MLP neurons of a small language model. Each row is named by its layer, matrix (down: output weights) and neuron, and shows model dimensions 16-143. Each number is 128 + 32 x the weight over its row's rms, rounded and kept within 0 to 255. Numbers have three digits each.
After each neuron's rows, "fires before" lists the tokens most often just after its 100 highest values on Wikipedia text that the model never trained on. A number after a token or word is its count.

L6.down1179:147131123143097076097141160119110123168124135112123162123143145096139078137146159164141156095100111116106123150121103060044098138091116171138172120114130149081167146153109122201147121122136058139156075095118156102128145120181089111253146160112071215134109108113223121117113165144162089151117085155097174131108143174096200127132106121126089110142106078081192134164139123134167096093141
fires before: "\n" 24, "===" 12, "The" 11, " of" 6, "==" 5

L5.down1589:163153189185151115120105100173139147158110085119169135171110090064120107078106129098142118122186187151125122105124081119171213154105148091125113108145158174109137131121109152127139123136068161097130164081178135138149108185090120176078096142029112141118097145152129165115068067065129158155138066121157079100084146137132131116185110128129156092119092136193084117117137144136107100126162
fires before: " was" 20, " he" 10, " is" 9, " she" 7, "==" 6, " has" 4

L5.down407:165121101100118168131123104146104158144130165111158118162122150103079164144097166114198121095162098136088098137194106169125132120116143118140125086112130144097093122071104136104101156101127151125069131137107044111136150064061199127178116143093152140155169096099118096105103099138087095103110090120136198160099134143142106113109122087124119089172107210111142157138132237108115106163085
fires before: "." 61, "s" 4

L6.down511:119075150169164120110173125104103093107144118124112134160147181152159185145200171135112093146089137169132102125162144097150138140101109147075128208145105143090117146167140137082171159135102000113147144163138127132114098100086166163157135103141122131112108130073176087061103088098131118176126127119166098085103137096114094104170150156073097176141087167145193103099122059147157160142168
fires before: "-" 36, "|" 22, "\n" 8

L6.down523:170108124029152133127173129112167126136123118103165121125149179115063146076111107132156192160122133076152116094165184126167100138172135092140093104108130097082106161118093171168185118158176158154117161136085113068173146127110160166118175147099141205084126143122212081096137188139143124107086153128103137100114107156106181119116137171146114198142083166050167042112131119154103093131083
fires before: "," 69, "\n" 5

L6.down1600:133168185074147105180114088084115115151124111096170149114081120158100188133152145144116168184107115128161111124093206148146163123158112169129118119133091101095084215049122128173097143196135144165143125114127158125153136140115136101143133076096166078118132151159126095105131163177124136127111124135095125063070103145114146116077127092091160157108147147135114110154165121143109048123124
fires before: " |" 34, " 1" 6, " 0" 6, " 2" 5

L5.down973:116092152104084075109125177121112083084140113134139104155157186070089100124145088131068163151156118150222147100175136143147132171118132196144149093091122085130112154101147119170117144178095204136101115103123083098097078099145174164124091117129136152128104112117140096148162150185180167123149087104113146107097126107177108138096097130079210063107167129143072174125214074149124122117125
fires before: " |" 72

L6.down1310:155112135086121140195142161118178157118107151071163119125099104085134119152165151150134121148109112131157165060094113156163148138078150137140139130125130138099148124096101070061125112107095115127136163157190181116145102156101071184149135146157044126091063152094162113135068147121147138112124118197097108208070148120115105138182143095108119121126118124136123157196097079073085132130107
fires before: " a" 26, " Japanese" 18, " an" 8, "\n" 7, "o" 4

L6.down1390:029168139165160118072110123149156109170084195049141114183125158127087119163118167176091116080201090146065075153165133105134148147146096170110210083060180091107125073135144165134147118138130097151118112106113068082173136109121158136154150115186141139096152135074153161120199158144149136141134140177123130112092154172145148152167153205150127071100168077128104064141100110070131074107134
fires before: "\n" 97

L5.down824:208133100131048137154100135090080121100134113157140136144126102166142125124059099091116105090113084084153132145158127132163106173116116149099147154110125165157183068129071150160116144077137195150161054070109137073126093065148133166140165119169084079141101145144057128162153119135143124136150123110162135112049198135168068159150149168149137104116119130202100143113108123146089114059160
fires before: " of" 48, "." 5, "ing" 4, "," 4, " is" 4

L5.down886:099164114110152191163105103154120159144057170121128168104129129078088083153196074113131136119134133169134159095173163081117101121148102090148181151071110087125128114189144135135085144164055175199160091114110046130076126091107057119107099143125115118125121125165103170149135051136157195122166140107159147146126099143180147164149158106090111137098102131158086142122118162150103175175123
fires before: " |" 55, ":" 17, "(" 5, "s" 4

L6.down1728:173061170112177094146160166149148163075085102076164141097105134137144117140165169080143075159129121155154116146125108170126113094051167094123160188143131112128163114104096144140144112075074049135166142087149139136111143134069107185174128102105148154078115136093129151142159149099136141144104123123151119088065125158111070132146125143166149097129138085140107089174074096144125112149112
fires before: "|" 46, " m" 9, " |" 8, ")" 6